MLP neurons of a small language model. Each row is named by its layer, matrix (up: input weights; down: output weights) and neuron, and shows model dimensions 400-463. Each number is 200 + 20 x the weight over its row's rms, rounded and kept within 0 to 999.
After each neuron's rows, "fires before" lists the tokens most often just after its 100 highest values on Wikipedia text that the model never trained on; "fires on" lists the tokens most often at its 100 highest values on Wikipedia text that the model never trained on.

L4.up447,192,174,184,183,210,191,218,196,187,202,193,188,191,228,195,201,142,201,162,193,237,229,218,182,213,202,194,191,202,238,216,176,217,203,182,178,186,178,192,215,211,221,206,215,217,207,188,194,185,209,192,228,197,220,223,184,199,188,262,225,191,200,208,162
L4.down447,194,224,197,208,208,216,209,229,218,194,237,204,185,217,220,199,200,228,212,189,169,185,182,231,200,205,201,201,203,153,185,206,226,207,168,205,191,190,176,185,189,172,177,212,256,227,201,205,154,224,228,186,231,211,226,211,202,202,212,204,192,251,217,176
fires before: "4", "9", "5", "7", "6", "1"
fires on: "9", "y"

L4.up1518,179,182,200,186,177,185,194,208,198,209,188,244,227,193,159,190,210,227,212,202,198,203,185,209,208,175,167,146,212,184,238,197,210,243,242,223,188,231,184,186,213,213,208,221,180,236,212,193,210,187,204,196,230,194,186,173,232,187,192,194,227,169,219,213
L4.down1518,203,204,222,196,200,189,193,230,179,183,210,210,161,169,188,212,196,213,215,184,217,208,164,235,182,190,213,231,184,207,200,190,176,192,200,211,186,198,204,210,208,221,208,252,201,194,175,197,147,176,222,215,217,193,183,234,200,198,212,185,195,196,200,207
fires before: "\n", "er", " |", "ri", "s"
fires on: "==", " ==", ")", " ===", "w"

L4.up511,200,174,202,213,187,234,168,208,177,246,202,178,185,191,205,208,196,266,202,173,206,198,183,256,223,203,195,188,216,206,171,165,210,186,195,189,237,207,188,200,193,199,170,217,217,215,164,242,210,188,230,206,178,189,215,210,194,194,190,211,226,170,197,226
L4.down511,227,144,175,219,165,184,199,202,183,211,199,208,189,202,193,157,141,237,214,195,221,223,207,230,203,164,233,194,185,231,220,154,210,190,184,194,233,201,193,206,204,216,235,228,210,188,191,160,203,181,208,196,207,230,185,206,206,196,192,192,227,175,190,200
fires before: "\n", "-"
fires on: "\n", ")", " ==="

L4.up2229,202,179,237,193,208,182,184,184,197,192,204,190,211,178,228,213,178,242,224,213,229,162,194,176,224,158,236,202,194,161,180,204,194,164,183,186,208,189,209,205,211,205,197,195,183,187,158,184,206,192,195,202,207,188,189,188,188,186,192,200,206,203,208,191
L4.down2229,181,209,208,202,197,241,218,190,194,218,215,192,168,199,195,238,228,218,248,219,191,195,215,182,216,239,203,213,187,189,209,201,210,170,227,223,240,210,234,172,212,182,221,223,213,197,212,189,229,184,176,183,184,207,191,235,178,198,224,203,188,236,216,219
fires before: "-", "\n", "|", " ", "1"
fires on: "\n", " ("

L4.up449,191,207,216,163,176,204,227,206,210,217,198,186,184,205,206,225,211,190,181,179,196,245,210,215,188,208,186,244,194,215,216,205,210,220,177,186,231,212,185,222,180,214,224,213,214,195,218,196,196,170,186,238,211,173,171,217,196,181,182,209,203,210,195,167
L4.down449,185,192,192,236,225,185,188,214,215,202,198,196,205,214,241,209,169,225,219,183,206,222,211,219,191,179,210,188,196,214,197,178,172,192,219,156,217,228,192,174,204,210,209,192,215,194,202,192,173,203,188,176,218,166,216,194,242,180,214,194,233,171,190,208
fires before: " |", "7", "1", "0", "6", "4"
fires on: " ", "2", "4", "1", "5", "3"

L4.up153,197,210,186,251,201,220,199,241,178,220,198,237,200,204,183,215,183,199,234,218,177,183,227,199,195,203,156,164,204,240,207,160,188,142,203,212,182,211,228,212,197,218,187,169,232,206,213,199,170,185,194,206,190,232,231,190,189,194,174,229,211,195,210,201
L4.down153,208,183,223,189,145,232,216,191,198,208,204,205,213,215,228,213,213,164,178,188,181,236,200,216,205,222,230,198,242,192,213,213,176,221,236,195,197,201,175,238,223,198,230,194,205,191,191,197,219,188,203,189,191,180,185,207,206,160,195,215,211,176,189,215
fires before: "1", "2", " Sch", "6", "ing"
fires on: " ", "s"

L4.up295,213,214,217,210,180,186,207,203,187,176,188,183,202,214,188,207,184,186,170,188,174,203,198,179,228,210,200,165,189,225,205,202,216,205,188,173,203,197,202,186,199,208,227,212,173,200,191,228,215,202,224,213,178,220,161,205,215,188,191,230,201,218,211,190
L4.down295,161,199,217,209,212,189,232,180,215,174,206,223,187,246,229,207,177,221,213,227,221,205,224,185,223,213,231,190,167,209,203,197,217,208,191,174,207,201,228,229,210,173,208,205,183,223,201,182,224,188,212,202,198,212,200,233,206,203,195,202,202,199,215,194
fires before: " of", "s", " in", ","
fires on: " part", " result", " consist", "ent"

L4.up1773,224,206,192,186,204,215,213,215,207,217,214,201,196,188,220,228,191,224,165,185,205,181,212,210,185,199,191,220,178,190,167,216,199,204,193,167,206,218,208,219,215,216,194,194,204,207,200,185,183,180,187,217,180,229,179,224,221,177,178,189,190,193,206,230
L4.down1773,191,222,246,166,237,218,175,196,208,202,206,179,172,170,208,196,184,183,238,211,185,198,180,247,191,229,176,182,218,201,202,174,213,213,175,206,188,186,202,190,189,174,196,172,193,183,192,158,209,241,226,184,199,216,206,217,215,223,210,225,172,182,193,178
fires before: "2", "1", "8", "9", " ", "0"
fires on: "–", "-", " In", ","

L4.up1124,221,227,177,211,180,229,209,212,240,176,236,196,191,210,221,236,234,224,210,205,241,188,179,222,228,216,167,204,191,165,203,204,170,188,191,187,183,197,204,184,231,238,218,200,185,201,167,173,220,231,206,185,209,212,190,164,187,226,189,205,241,181,155,214
L4.down1124,219,203,161,219,190,212,209,206,205,203,238,186,159,199,228,209,176,199,203,188,186,199,209,228,184,202,232,222,169,224,197,174,165,171,204,227,202,262,238,210,183,181,185,202,205,228,187,198,202,202,192,200,187,215,198,186,197,168,197,245,210,178,204,162
fires before: "\n", ".", ":"
fires on: "\n"

L4.up1601,220,167,192,224,201,222,175,239,223,183,193,194,187,191,201,196,181,175,215,224,183,207,171,191,196,182,181,178,193,197,182,203,230,221,217,186,238,224,206,182,206,196,197,193,200,188,184,216,205,206,217,213,202,208,208,217,196,181,199,241,182,205,203,197
L4.down1601,177,237,196,217,176,195,206,151,221,187,180,211,222,203,218,190,224,199,211,163,183,211,224,203,236,201,232,186,245,210,219,190,200,208,222,241,167,191,173,212,196,207,185,220,214,222,178,244,170,188,174,197,200,181,202,192,207,220,148,164,265,194,209,207
fires before: ",", ".", " of", " in", " and", " to"
fires on: "s", "es"

L4.up454,200,193,205,193,185,210,196,198,219,229,193,195,194,184,247,172,202,210,201,189,174,178,217,219,225,189,207,199,177,219,195,203,193,219,209,211,226,183,215,259,175,168,244,202,203,210,201,204,216,201,202,198,190,250,185,196,193,246,189,209,181,206,185,188
L4.down454,210,240,260,177,191,169,207,193,225,186,184,201,202,239,187,202,203,195,208,192,184,189,205,241,159,162,195,193,224,191,227,177,205,193,178,192,189,177,208,216,183,195,196,206,193,168,154,187,180,235,211,219,214,155,161,228,210,200,208,230,166,174,223,209
fires before: "1", "2", "-", "8", "9", "7"
fires on: "–", "\n", "1"

L4.up1387,213,200,211,198,189,208,208,186,176,200,214,183,232,224,201,187,198,180,191,228,189,229,207,198,193,174,199,206,159,197,241,180,235,209,202,186,209,197,216,233,216,214,205,196,208,212,191,194,201,185,197,212,201,196,199,169,202,145,175,209,238,138,152,217
L4.down1387,243,179,161,227,205,191,237,230,218,227,205,209,179,215,215,209,198,236,233,210,226,192,214,219,195,182,204,161,189,209,189,197,191,221,200,204,235,170,228,168,200,205,210,194,221,191,195,199,180,174,194,203,195,217,189,231,227,214,217,183,215,198,208,218
fires before: "1", "9", "2", "0", " |"
fires on: " ", "1", "0", " is", "9", "2"

L4.up1297,201,211,220,232,193,195,174,187,217,196,179,209,203,171,188,199,213,211,216,213,209,182,204,175,178,198,189,190,218,198,216,202,219,192,239,149,224,203,179,207,187,186,214,191,200,203,194,201,188,197,191,235,179,248,196,159,211,199,190,180,209,195,164,175
L4.down1297,206,187,187,225,225,177,202,220,186,186,192,226,206,200,203,191,224,207,256,167,179,181,229,189,216,205,221,199,158,200,235,235,215,219,193,188,195,203,167,195,187,208,177,222,211,216,204,188,205,188,181,184,164,227,203,174,134,193,187,211,197,201,198,188
fires before: "==", "In", "The", "==="
fires on: "\n"

L4.up91,238,219,186,189,180,190,177,196,200,173,186,203,194,203,189,205,208,213,161,233,217,224,222,220,193,188,194,199,188,213,200,191,211,179,198,188,190,182,201,196,190,192,183,193,194,187,231,200,199,202,178,240,205,256,205,168,230,196,190,243,203,205,219,195
L4.down91,195,209,188,160,192,231,209,185,209,202,191,206,170,227,203,193,218,206,184,211,178,203,181,200,199,191,210,192,178,210,207,210,234,203,159,201,210,187,226,215,208,192,193,184,206,187,204,202,219,194,183,217,209,203,217,206,224,209,212,205,235,211,202,201
fires before: "s", "re", "ll"
fires on: "'", " Z", "h"

L4.up2087,235,239,234,182,224,180,195,174,198,186,167,185,194,213,206,223,204,177,209,189,218,239,208,202,175,197,208,205,189,214,176,203,163,189,206,199,164,221,203,209,168,214,219,219,203,199,164,211,182,184,205,203,219,188,187,176,185,167,223,190,215,202,200,215
L4.down2087,270,189,192,202,173,208,159,212,197,213,156,220,221,205,167,186,210,168,202,178,201,228,207,197,181,243,202,197,210,196,192,198,181,180,203,179,250,214,189,162,194,235,192,198,207,184,171,219,154,195,221,171,215,204,196,188,190,226,179,210,219,203,143,179
fires before: "0", "1", "2", "9", "8", "\n"
fires on: "1", " ", "2", "0", "9", "=="

L4.up1716,222,194,211,212,197,198,194,220,206,217,193,236,180,201,196,173,190,244,216,225,167,214,201,219,168,202,233,225,179,209,224,209,179,189,226,169,196,221,169,159,159,163,185,141,199,202,205,185,214,196,200,186,191,218,195,237,187,216,175,191,199,206,183,214
L4.down1716,182,190,213,177,178,197,218,215,156,168,206,181,197,213,214,231,226,161,207,200,158,214,189,247,186,173,190,198,198,189,183,206,214,197,184,204,236,184,179,212,203,208,209,215,188,182,178,159,189,155,198,167,226,209,222,148,199,185,199,222,207,178,202,202
fires before: "2", "9", "1", "6", "4", "3"
fires on: "1", "–", "2", "8", "9"

L4.up1602,201,218,183,187,217,221,193,216,151,195,207,200,191,176,224,187,222,208,178,187,207,197,196,166,197,201,160,184,203,205,212,225,179,202,232,172,208,194,203,204,185,184,176,203,215,208,201,196,183,160,204,215,209,210,173,203,203,214,215,232,182,190,184,227
L4.down1602,219,214,199,230,180,214,214,203,214,199,229,219,175,204,215,229,217,217,184,205,218,184,173,237,150,211,237,193,202,199,182,170,201,193,217,226,165,207,189,205,193,200,201,193,191,217,143,186,200,203,209,162,188,208,210,190,209,204,228,227,222,211,194,197
fires before: "\n", " as"
fires on: "\n", " ==", "==", " known", "===", ","

L4.up146,211,198,197,205,189,252,188,197,198,261,227,205,201,201,213,217,176,210,196,202,224,212,202,204,224,185,213,165,230,213,190,226,225,195,211,188,170,213,189,235,241,193,188,230,182,179,218,192,205,225,228,206,199,228,170,185,200,184,222,188,184,215,188,195
L4.down146,216,247,186,205,211,163,207,182,192,209,246,209,228,189,232,167,218,197,186,198,192,191,172,201,217,171,174,198,227,189,158,181,203,196,212,188,190,171,219,226,218,186,169,187,167,216,212,227,169,181,187,160,193,188,203,212,193,230,185,208,199,223,189,217
fires before: "–", "2", "0", "1", "9", ":"
fires on: "0", "2", "1", "9", " ", "3"

L4.up32,176,206,220,184,193,213,181,235,200,232,192,205,192,178,164,210,217,209,167,152,193,175,184,246,225,211,229,204,212,202,220,198,210,185,193,200,194,221,193,220,180,157,175,203,204,185,194,216,213,189,209,182,188,197,210,209,177,233,222,208,237,210,208,203
L4.down32,180,172,167,199,233,203,210,184,227,213,198,177,193,170,164,185,185,175,182,213,192,197,182,199,228,175,184,188,179,221,179,219,202,164,226,233,205,216,191,203,175,214,219,153,197,192,209,228,201,211,220,224,244,219,208,184,181,243,213,189,199,183,193,175
fires before: "1", "2", " ", "8", "4", "5"
fires on: "1", " ", "2", " an", " one"

L4.up1359,175,200,177,227,227,240,211,186,203,205,215,185,189,214,228,217,202,216,214,203,188,207,199,208,191,205,152,227,229,188,181,183,184,189,189,207,178,196,234,206,220,209,214,168,233,177,196,201,197,161,186,241,233,192,210,191,186,176,155,223,179,191,191,214
L4.down1359,190,210,190,219,223,189,174,214,201,170,239,198,209,173,222,178,217,202,199,228,169,232,173,237,192,201,223,196,183,221,218,206,235,195,233,229,214,176,252,205,210,246,186,239,208,178,208,196,190,209,228,186,222,202,191,189,187,163,207,199,213,200,244,181
fires before: "1", "9", "8", "2"
fires on: " ", "1"

L4.up388,213,238,225,222,220,232,161,183,201,199,194,190,204,234,224,174,218,182,200,169,182,201,187,246,206,185,185,188,180,221,161,194,191,203,182,213,203,205,202,220,198,214,227,143,190,208,211,184,165,161,223,240,232,194,206,209,222,176,167,201,202,211,202,207
L4.down388,196,221,225,195,200,239,178,197,215,185,219,226,186,192,226,180,167,168,233,190,194,193,199,184,205,219,191,222,201,183,163,214,209,219,219,177,211,205,156,216,208,177,230,198,220,170,184,187,181,180,225,192,220,181,184,180,173,172,193,185,186,207,208,217
fires before: "9", "1", "2", "0", "4", "8"
fires on: "1", " ", "2", "0", "8"

L4.up2151,233,219,164,195,183,222,154,213,187,205,186,204,194,232,180,198,184,153,228,213,156,209,222,198,211,214,210,196,214,237,228,162,213,205,203,158,199,209,218,179,209,241,173,172,193,168,191,199,225,225,216,203,216,223,167,234,184,193,182,202,170,188,189,184
L4.down2151,189,204,183,179,212,207,226,207,178,211,210,185,221,226,172,190,191,150,188,241,221,180,211,198,146,237,205,219,197,188,201,200,172,200,190,186,214,186,211,198,220,206,181,190,168,212,209,190,200,186,221,216,186,249,221,200,214,234,229,156,213,188,192,215
fires before: "0", " |", "–", "1", ".", "rd"
fires on: "3"

L4.up1701,191,207,206,197,185,220,212,165,145,183,166,170,207,170,203,230,233,222,219,217,232,197,188,182,211,183,212,192,218,200,209,176,219,183,223,214,212,203,221,206,172,242,183,174,179,195,180,196,202,206,203,164,168,190,212,191,184,209,188,200,185,208,171,192
L4.down1701,149,212,177,201,180,218,223,242,189,187,193,192,187,196,214,187,192,199,220,211,237,198,198,199,196,211,198,183,209,205,190,214,217,181,228,183,239,214,232,198,206,194,221,180,170,205,190,216,212,155,228,214,189,195,212,170,195,214,207,155,178,189,199,152
fires before: "\n", "-"
fires on: "\n", " |"

L4.up566,190,221,192,205,193,223,207,241,197,219,202,173,179,200,230,237,242,206,191,206,167,188,217,187,216,195,195,211,191,171,186,193,193,203,219,196,202,215,190,176,175,228,189,210,167,216,181,191,215,190,210,227,198,198,223,175,189,197,211,213,220,203,184,208
L4.down566,161,217,236,222,206,195,221,181,192,187,183,193,181,183,225,210,187,215,207,191,194,206,209,212,197,218,213,205,170,218,182,190,202,236,201,187,219,196,169,173,201,198,171,184,212,211,195,198,207,224,199,194,243,205,206,192,200,216,193,239,208,182,207,196
fires before: "\n", "The"
fires on: "\n"

L4.up964,201,228,204,228,172,177,200,175,191,176,184,196,205,227,215,192,187,241,225,186,217,196,147,152,196,168,188,168,155,216,209,178,231,195,220,176,210,199,165,168,208,212,175,178,231,202,205,228,173,213,196,199,183,198,190,174,191,214,192,230,209,205,187,176
L4.down964,192,191,202,178,210,181,211,210,184,213,176,232,201,192,219,197,219,209,164,213,224,207,212,175,196,212,220,197,236,222,228,195,221,196,209,202,199,222,182,225,209,196,163,216,189,181,183,205,157,190,223,213,181,169,197,204,216,206,219,204,183,195,208,179
fires before: ".", "s"
fires on: "S", "C", " B", "D", "'", "an"

L4.up733,153,208,177,188,195,198,170,213,202,202,204,213,215,219,199,193,225,172,200,206,191,163,205,178,204,190,192,209,209,188,194,212,221,173,194,179,194,224,195,206,192,210,219,185,239,170,217,190,198,231,177,212,190,221,167,233,197,182,197,198,210,185,181,206
L4.down733,211,179,188,187,233,195,190,231,205,174,211,166,199,202,160,189,198,231,241,178,211,190,191,228,180,169,184,224,171,198,206,198,232,232,208,202,173,227,163,199,208,180,195,207,207,205,194,220,204,230,204,211,196,195,194,202,200,217,205,211,218,194,190,185
fires before: "\n", " "
fires on: "\n", "ing", "|"

L4.up2122,180,196,204,185,179,210,156,232,200,200,202,178,190,202,155,202,197,197,192,192,192,189,212,193,168,219,195,190,185,208,202,214,213,221,196,174,218,186,227,219,234,216,169,176,204,216,165,178,174,213,166,209,235,202,173,187,195,210,199,207,180,202,169,201
L4.down2122,178,176,206,203,154,198,187,196,230,182,194,204,187,196,211,195,185,185,203,203,165,173,236,191,225,205,164,180,181,200,179,163,200,224,222,187,175,205,198,207,187,216,192,197,211,204,203,197,161,214,185,213,190,207,223,185,214,201,182,195,196,164,218,192
fires before: "\n", "The", "-", "In", "===", "S"
fires on: "\n"

L4.up33,181,210,254,178,181,225,176,212,195,231,174,176,225,203,162,189,208,232,213,220,213,206,213,153,191,215,199,169,206,210,228,201,216,196,208,186,197,180,218,197,177,237,232,191,233,201,197,189,207,185,196,232,194,185,216,223,202,159,164,189,164,203,207,213
L4.down33,212,189,202,228,211,191,168,178,232,172,189,199,179,187,181,202,168,210,216,237,180,178,198,215,183,201,209,215,211,199,209,197,186,215,180,187,231,243,201,198,217,217,185,210,197,215,238,202,195,220,178,192,204,234,178,198,208,224,236,171,210,176,195,197
fires before: "\n", "===", "-", " ", " |", "|"
fires on: "\n", ":", "1"

L4.up2134,207,214,197,204,183,205,213,190,205,170,210,203,152,191,183,208,204,218,198,164,209,167,170,217,205,204,185,201,183,209,184,196,212,228,224,184,194,241,167,197,210,198,199,167,190,201,210,192,176,206,190,172,189,176,229,239,213,208,162,184,204,208,202,199
L4.down2134,149,226,203,199,183,208,222,221,195,192,175,186,175,197,204,193,210,202,214,179,230,205,224,196,217,178,204,187,168,184,208,201,191,230,220,181,196,187,202,177,219,210,223,198,182,204,178,228,186,203,208,186,173,226,225,218,226,179,219,202,212,176,203,178
fires before: "\n", "up"
fires on: "\n", "-", "our"

L4.up1195,205,228,225,230,192,180,205,183,190,207,174,230,214,188,195,164,208,228,199,190,194,194,160,222,187,228,199,190,212,186,207,185,192,219,178,204,181,216,234,207,151,212,215,197,185,164,198,206,172,190,183,191,197,189,184,194,196,196,163,170,209,203,204,182
L4.down1195,199,176,197,182,220,209,182,215,216,176,188,164,221,209,179,209,177,176,213,184,182,196,185,223,196,196,217,182,203,207,203,196,184,167,196,193,202,170,161,200,184,178,185,218,210,195,204,186,215,189,190,236,197,189,206,201,221,248,185,199,209,212,189,177
fires before: "1", "2", "3", "8", "5"
fires on: " ", "2", " one", " a", "1"

L4.up302,157,209,196,165,209,199,239,179,214,220,228,166,188,183,207,201,233,198,216,171,225,211,166,240,174,194,231,195,198,203,200,168,204,201,181,182,169,198,213,228,180,187,220,188,181,194,179,181,242,195,186,185,203,214,190,214,189,201,208,214,216,225,190,186
L4.down302,209,159,209,174,160,210,215,186,197,179,205,165,182,214,222,218,207,180,228,217,194,177,173,191,201,163,193,184,217,188,202,223,199,226,209,228,200,199,165,199,209,224,186,201,217,167,189,181,177,188,199,214,208,202,197,223,200,215,197,176,202,216,196,207
fires before: " ", " |", "\n"
fires on: " |", " ", "2", "0", "5", "1"

L4.up1702,212,204,173,193,202,219,194,181,207,190,222,207,200,195,206,180,209,204,210,180,205,195,204,212,159,152,176,196,211,213,179,185,268,227,203,189,203,159,196,248,175,227,178,235,227,210,238,178,180,213,226,213,201,222,192,181,205,173,199,189,247,210,201,200
L4.down1702,191,215,184,191,192,204,202,214,185,196,210,178,180,191,190,209,134,204,199,204,218,218,208,167,184,239,194,226,228,184,200,160,222,207,191,203,180,182,189,259,196,210,225,217,219,177,168,189,201,223,217,204,196,205,225,183,179,167,203,225,211,143,199,166
fires before: " |", ".", "9"
fires on: "1", "2", " ", "3", "4", "."

L4.up112,214,198,208,229,184,219,202,205,211,194,227,203,184,193,211,238,207,244,202,217,219,174,208,220,206,201,193,196,165,202,200,202,176,215,183,197,182,233,248,148,239,203,155,211,215,183,204,202,242,234,198,190,188,197,186,197,202,184,171,185,176,242,226,185
L4.down112,183,210,211,165,211,173,165,224,187,201,206,214,220,224,193,172,208,186,197,203,208,208,226,201,186,153,184,228,213,200,252,182,182,194,194,210,175,182,210,225,178,217,202,244,230,208,182,166,210,189,202,185,183,202,200,171,203,175,210,205,236,199,201,221
fires before: "9", "0", "8", "2", "3", "1"
fires on: "1", "2", "8", "9", "–"

L4.up1429,205,202,209,186,199,231,159,197,197,220,217,243,198,209,210,203,179,190,212,208,189,187,222,234,166,193,179,215,177,183,210,194,205,225,189,179,204,203,195,208,186,180,198,175,197,186,201,182,230,200,203,233,215,222,198,180,180,188,188,218,190,207,213,194
L4.down1429,204,218,215,186,211,201,176,222,192,205,208,221,201,198,206,226,180,191,247,227,202,172,211,184,194,202,211,215,223,196,208,203,185,220,205,218,183,173,205,218,211,196,181,184,213,219,205,189,182,206,244,217,243,189,197,192,177,197,225,200,218,192,240,197
fires before: "1", "0", "2", "9", "8", " "
fires on: "0", "2", " ", "1", "9"

L4.up1044,232,233,236,181,182,208,192,187,207,208,197,218,162,231,203,196,174,230,213,199,222,168,185,216,207,183,204,189,195,191,233,196,151,223,230,201,163,199,208,194,186,191,201,212,174,212,217,206,196,221,214,222,223,179,180,243,232,220,196,185,206,200,180,195
L4.down1044,215,181,208,166,212,186,211,218,222,233,229,176,228,194,189,166,188,226,241,189,214,168,172,176,190,194,240,210,185,180,167,190,194,219,195,237,206,188,167,161,219,196,217,208,162,219,206,165,174,204,195,192,212,217,203,220,187,222,209,167,217,186,193,189
fires before: " |", "0", "4", "3", "1", "2"
fires on: " ", "2", "4", "3", "5"

L4.up1000,200,202,218,194,161,213,208,198,206,238,214,219,190,173,219,195,194,168,217,220,159,198,153,217,191,196,231,180,247,205,199,194,218,195,166,211,184,236,203,218,233,217,194,181,207,163,185,196,195,187,205,222,219,186,199,228,178,182,218,212,201,201,187,215
L4.down1000,194,191,230,191,194,205,204,214,213,218,232,230,201,176,213,193,221,175,196,207,183,214,224,183,203,207,221,174,190,184,196,188,177,201,224,173,227,212,197,213,222,223,200,196,188,165,177,169,220,190,223,175,187,213,230,195,194,178,201,180,207,234,160,194
fires before: "1", "0", "4", "8", "2", "."
fires on: "1", " ", "0", "3", ".", "9"

L4.up1308,207,201,222,199,181,225,159,237,230,199,167,184,211,238,180,173,216,216,228,200,212,219,197,214,182,181,193,220,184,234,200,220,230,172,187,244,183,194,218,201,224,186,166,202,195,224,191,191,196,220,204,229,217,248,179,182,179,194,187,244,208,187,157,185
L4.down1308,205,191,226,192,217,225,211,162,219,201,199,184,223,212,233,192,221,197,180,193,252,181,239,199,193,249,230,193,210,168,168,176,193,181,200,212,184,222,191,186,208,222,190,215,213,211,188,192,230,208,176,165,224,235,188,176,177,181,231,203,216,200,218,175
fires before: " |", ".", "4"
fires on: "4", "3", "2", "5", "6", " W"

L4.up2001,225,215,197,194,181,230,182,195,185,199,175,187,187,202,205,240,208,233,155,209,208,211,196,190,193,215,187,221,167,201,210,204,191,206,187,202,189,216,204,182,255,200,224,173,231,191,214,183,207,222,231,211,203,216,209,220,188,203,180,188,216,208,211,162
L4.down2001,181,217,178,206,195,250,201,195,213,210,214,195,218,192,186,187,202,188,190,208,192,213,253,162,206,173,224,226,209,227,207,219,190,191,219,197,229,204,248,195,185,193,186,185,170,180,179,165,182,194,224,201,198,177,191,196,201,204,245,229,248,218,203,228
fires before: "\n"
fires on: "\n", "-"

L4.up542,200,214,205,187,186,193,197,171,214,228,223,172,196,190,199,187,185,184,163,187,199,196,233,221,181,195,198,194,198,202,199,175,201,192,219,190,229,236,227,210,213,196,194,198,203,219,183,227,193,207,222,186,212,150,208,210,166,193,238,226,198,182,172,218
L4.down542,196,183,206,189,173,221,200,206,204,184,160,223,189,172,171,201,192,155,197,178,215,252,236,238,165,219,194,211,201,221,190,189,188,227,231,188,194,225,161,178,193,185,169,216,224,208,199,192,205,222,211,156,176,181,179,169,235,212,230,200,195,180,210,200
fires before: "\n"
fires on: "===", " =", " ===", "\n", " ==", "=="

L4.up1793,208,233,215,217,183,249,203,222,192,209,165,217,203,218,212,202,205,221,247,204,209,198,193,177,167,179,175,234,211,185,165,199,192,193,220,192,228,203,183,215,221,190,209,200,183,178,175,162,189,212,210,208,206,201,202,194,198,186,192,214,208,187,190,217
L4.down1793,201,211,195,202,183,218,213,206,191,183,232,198,216,186,219,200,198,214,203,208,206,204,169,174,206,200,189,222,233,202,204,192,195,203,214,194,197,200,239,178,211,203,219,202,176,219,189,196,225,180,204,188,206,190,251,191,205,223,220,216,197,206,182,175
fires before: "\n", "===", "=="
fires on: "\n"